MLP neurons of a small language model. Each row is named by its layer, matrix (down: output weights) and neuron, and shows model dimensions 0-127. Each number is 500 + 25 x the weight over its row's rms, rounded and kept within 0 to 999. Numbers have three digits each. A neuron's up and down rows have the sign that makes its largest values positive.
After each neuron's rows is what it responds to, as a language model described it from the Wikipedia text at the highest values.

L6.down414:513508548496439526524521492481520493469464467505530473514474545506519499527472492536485443512495512494458506506488491526528468470509511472499473483448501504521484497532515486496501462479500485506549497513520469503500535480535499477472503481470496449505507505484496502500483511447514521497460480472511500464516497530491528507470495513452503469500519491548533524485436503494479524463500
Table and infobox cells

L6.down66:525542510486513523494492485501488488534512526491513513498538500501529523556485567444503522501500499485482486455504531498544488504478501528493486508460491455487525518525497516500485513501458460498475485501491488537545498499472537502512519503508539561508521520515518529507492494508509510485486494564471499508518485505493508494487469512536510515518515468492472457450477520480485500515468
Numeric separators, sentence ends

L7.down244:500500453484522502469472496520505528494487494493483535496538538527520483500489512474492477486491507478548497487496487468492536498454541516489505491513512452511509529489506473447523512467496516499508489453486491499488544474489493502473474532505485516523511456509515548510511493527469515511494517487486497549494490486548498483493459537488504525489523486460500517502480459488506532514482
Infobox line breaks

L5.down592:469487475540495520512541523520511529503493498516535485538514500521533462502535500476501494487472505530492424477479520466483466514474493520502475506492477507520509505487510480487469494528520528478511491495487492491461496502462514533533504500548515486488514479470524450510512438506481499466454512471507484574501449495498502501494482473442538475492471495510530488485548507464418444495510
Coordinate and decimal separators

L7.down231:480464521514493514487490514544512505513532463488524492492486509470568525456487474479502482492493549460497500476463450503496495488476500444526523486536478468467496526471509481510483528486499479503518498474514534515572571482522515497440497522516509528551516513527483499496498465473489485496485518513503460476480520493527527499503528510477458522501525495504501455470490506492504535495555
Mid-word role-noun pieces

L7.down639:470502476473456473483496529506509471482517477492493496484520526494501509486502503510532509499507477471500456496508525498514498506518473491457539524501518483461520516414484467517479515525524489479506520504508530512463510490483481495531467494444501477488535469502472526455498491482523501524463516513523495452466502514539519486505528492516490515522478525527524518483492518484494509486482
Word-initial prefix fragments

L6.down214:502491532509520464512497510501502485427499473482481504521488479454507482475450510489541496531480510484475502526504474491512542485451501506491509494551540522538535521500540514471504491510498520502483493522525540479551493468513516533534514531485489476486524465526524491539489504509530516518488493512502496546496462512472520495489503505505472488531559518467484480506494487514499499502502
Agent-noun word endings

L7.down325:463495510495491495509499473509513490493486495516444517478497528463503504505470511493523505440519461508472477486525515507517512482534525512521488556498538498518496524483540498486484485542510480498540483498469500518474513512497476509500477463484485496552482489498455518511474494502505473505509481470515503555499522472504527435502474507470554477465501494518504510462503519523485519394476
Career-text stats and continuations

L6.down389:489484498486478498478482497513511515455512451470512462494508540520511505498510483468516512467522539470499482479472494489475533496447463485524470561480492502569510535511501517504498487506489487524495529475491520540511483513539505472491500506497515520488535521450477481521510527518497478483490530514533483479494533490492520487515483518441515500528485496494472476487506553499522513471467
Word-completing suffix pieces

L6.down113:506507497487503511536504498496518517521507471478482541487482530555503529512512522504499513515484536553537529501474486522545493494501504540491468475505516448483519500510553537468479516545533469474525530481499482515500566518503501516508489497476518440490500496475502521524512470452502535490473459536488493511525512473531518482522522543502508504468464493486501507497529464486519524535508
Sports-statistics tables and years

L7.down665:528458464510516516471493498467513489565483511467489496481487509477472528515488536488505495506512456507522524482506457538525497541509448544484513521539525514481532491479508498500498508461489560525453516496551498492494501488451513484485546481538538503494469502523497526527492517524525486473462549536510483426535491500456540486489517473481506470476455496501507459490534505512525494463489
Adjective stem endings

L6.down636:481475478504495557478476515503488468509468468513508483538510508514467486532472512494486513519526487485482513533497488485515507476478486529465532532500463487521541506523502529515526504479489552522549493568474520494527498504512503481479491498537490523518478485471540478478509468529474488477499471527489493494470497464512530494517474513534503512487514500472485476480470526465554480506497
Line breaks ending list fields

L7.down652:527484528506495461485459452526501527464512502475515497507528505495458503566498524530534504526530475520472484462505420494510519519527510513514485514546497527476518509506506487519500488532513537533514508491474496517442500521472466463526440465526523549499486519478489484529496515498492518520505526511469511519503570495516536523467543515469506525490525520511530494528496506521461501505488
Table cell openings

L7.down132:505477467497487551490531525532489473547500495530535509505459502487499517511479524521468485533499496509464541497485497512578516513503488498459464522487519516464468497536521482472527476471503490519520506490537565490529505467537487514510478545454472498495541502470483490521526508496495510537452512514518519483467524506548490530477485508449480505510503472451495534513500472568492537504537
Word-start fragments

L5.down129:508504529517490485474522503497507497515465535512496510513500524470502478516526477496523452522508514502520505491522488513543552529522504494555535545489523460544479475482508498483493438493510521462526518540526488475529532519500540458484511467500475513517509503509513545478504530536484506531498479493546513518483468543551478489500505492481543542474468517488498471501525496481530499489520
Word-completing suffix pieces

L7.down506:474505521528519472518480504477491486484518494486547527514505525509500521476505519470481506478483529511428501496496508502517481523539500485525491499456469523507485522540469509542450488506503480476489515462500495535462516475518505545488508493507511531506526495489567518473494493520535517506491505456482439555521492490503494501470500496559498431495499508508505553481490506475510479477530
Separators inside numbers

L5.down488:497511473499478522513483509507511536476508529532518530507491512499450525495457490455510515541476448514494444505518527493481518470504466483448497536504475511500442509517528500492551505472523489535502503483509485517471509521543490514483472474478499486522449485490497485518489470496497538501514530500535484479473529499526504446515499484516480508510485491540466493502523501509480445517481
Word-start fragments

L6.down625:516480467517525476458457505492500475515508513447458531508518495476525513478511498488474518462507506515515477531518501463523488547499488504531495476516487535510511474455478448442476485490550480478499460479502503517553495513523480454520498528512470499457497455483524474499514488500515500514475527499540539540499493527494502451524503464463508503479503494499517513500477503533493463481511
Word-completing suffix pieces

L5.down359:508452526504532527502486486495473538523513482501487478485488518477483520519476487448493508487478468515519545528475526520491467511497526521472507547504503507516520558520537494470501530518540528555503483494497464503502510485500521509509539508511475519525483502501520461489501516511486553517523503479542456498543539489489518491488469544483454528483498497477489497530484486469498518526562
Mid-word fragments, number separators

L5.down385:513532511500508493424517474480461567488537489483515490476545503501512493538515494476430514459486474489516497520517493517489489490504505519504532516520501473506509511541521495523470504500560510483513498468531526497498517467500533507476509527492497522530509488487475484530508531489530496496534540501503487505487483458494494488509503514427525518450541469468500498454501484481500515476527
Mid-word name fragments

L5.down391:468464515495471479523488524499485538466529472536530526497439517538504485503527482514469479486457537453493561529476510461461490535491470509512499487510481496523508492490516507502484502512477521510508505449514453530534511464519491505480498504479479507502525549484492514471486512503516485500489506522513502522476517503460499472457507507580479470519492478494493500474474477501478474559478
Line end in lists

L6.down685:531548483508498500450493508498531469493485488496535473526504545502488507495521472504506506530540481515501530494528480521491524513490492526493505479499484524481500508496530500503508469476522512538481491471501500535513499522518549505496512527508533562516485497524487471465485517535508526498495519488526525412504520511492474495516521499491468490497544507534511479568491485486539555441533
Mid-word fragments

L6.down208:481487499492503459499533507514455507450494508491496579505501472487550478533462521480486445534574513474523511527513502467517508478523546497556527533542507479551486514483475505465534467466502529548515544575504465517486475538481508513501484472507505532499517531496511502512518530484474460496488535502480503551524512463503472518531485490438490523487516486510490485537476515525516500491516
Rail- word completion

L5.down605:527493481517485487496546519473509506481484520471520504529531503482506472496494468520507527513466517443520499504529490470482476496481485483490548517507510494524510536491484507473486426533514490502511532474446500465465482492476520501483481491469475502519569525503525522491531521501571477525500523496517496505505472491492521485531480534466541486497514525501504481495491496490428488472530
Agent-noun suffixes

L5.down584:509455523525507494481485500528505501513507507479516492505511535498501484573473515499444522562556485471499505479503470483540497505455536459517514490492535501524467534471469483498516500459479508475486547479501448505488492475491524468473513491463462517502482506487533473530480459471495514472500540447531535453480496458506489519494467489438471482502514513541494482509508510512511451460505
Possessive apostrophe, word endings

L7.down686:484485510499486472499480525541461511496468488467510484468525487494488491524468452492493481460476477520463486518531543496511484495479496525510508537513476475517531530506455479472491489549498517469533492499478538536506520524474518527484508530486475503504482526509519557486515517456531510518467465509501503512511531504522526477500445478470523474527504494456504557533487514477484477510459
Number separator punctuation

L7.down535:525524446535498511547525489497536481470486492478522504470484484513510492499486508535567449513516483476480478504477498468496527518503497484470503423524459523457494444469518482497487532484482509517447479464534512508481502526485487479518534511487492513461499515487483504507524435564520511518499473496465520407503470504480481540525465504501488492507521523514463496483507550466503504496487
Adjective-forming suffix endings

L6.down35:512492492486479520576523505514509475502539519510514498511480517475525518533471510501551542489503502483468513494509561513516464493495458549473503501510510506499462527513518497500506487495531502516473474519551516524519546495472480517495502481524523508509518494528492528502507473535528455544484459489518481506476509541498482492469508505514518525521499517545489519511535537471494481478505
List and table fragments

L5.down417:549453478496500493520534516476489504564519481505532499484529457483454530504463485499511489505473487484491493480465542554514486490497568490499446505526490480508532494481515480464512509520536501509499507440468494478509469512468519484493509491497479508494514489460479504503542502492497540472522470481496486474515481523446496489477451508503463437459503502497512513500529503488490525461503
Decimal points and name fragments

L6.down316:507480503510544524482499497440525541503510478458528477498515544491516461524518507501523496499502522466504533504452486506538501476463505482468467500483527518484521513489511451516460489501511505500489512500517497501506524509472529495502480497476502479478523514513515513495485512544535525479507457504493488532511476494496506512528541499539481483497476527472513474517509494562456545550524
Predictable boilerplate tokens

L7.down386:492503541471510510519488518513439493512510480488491523489494540508530500519470464509512499515544481474471492492458481472511509510519537512536512475504456503500484516507491480528498529560466471492490469475535548527520513529521510512525487504484497500476517484481506443471477548494517478472488525500512474490510486493528512480525488465529495497472524492493511477533507494492522474538478
Word-initial fragments

L6.down424:533489466507481484498493478516455502471521499472545499536505532492512537504508484481514492498515511475512515476514512501501487517529537457511510517514523522534482524521450447492440458498543526485540514508459539482498520449489504473488455477488480534489488517480502531569457554527549513506532494450491492520468503498528518482500536510503506515565509500480504543490477490499492520554461
Separators before numbers

L5.down390:517496483529538540481478488469466503517552466498509476534474491476516514512507515443501478473522480512531487516472533508537484523493514510492504513540525505500491515492538504533457461468492513504479469507530514476571520522512504501476523540468511476500494485499471514518491486535462563490542516499500506525487477509484497472484458503485525530492518503529498525467538511486482487513487
Digit-group comma separators

L7.down205:477506442557502486506518511494541498490519501487511441465494473519507494480520523484473474532527507473459544530537511471525496493516539473547517495510496515497494463497455514472492531492506499510459470512522525475529519521458498487503475519490482450515460508532520485531490486496515485551504488526453464585517480494501483493531484508466530508528495548458452526501561493494471531488466
Number-internal separators

L6.down348:524526538513528486479458488462515507517507489497549474519478507535472518539509537517521507486459484477463480516484478520486503453561508495478521532494474499510498480538502534466475485515509541521435515496467490482513505463542513535502469525480498491544493500460539450527470525500536543483511525522507506504506521513492522516460536549480495472498495486502441483481474486505501496490497
Word-initial Al/S fragments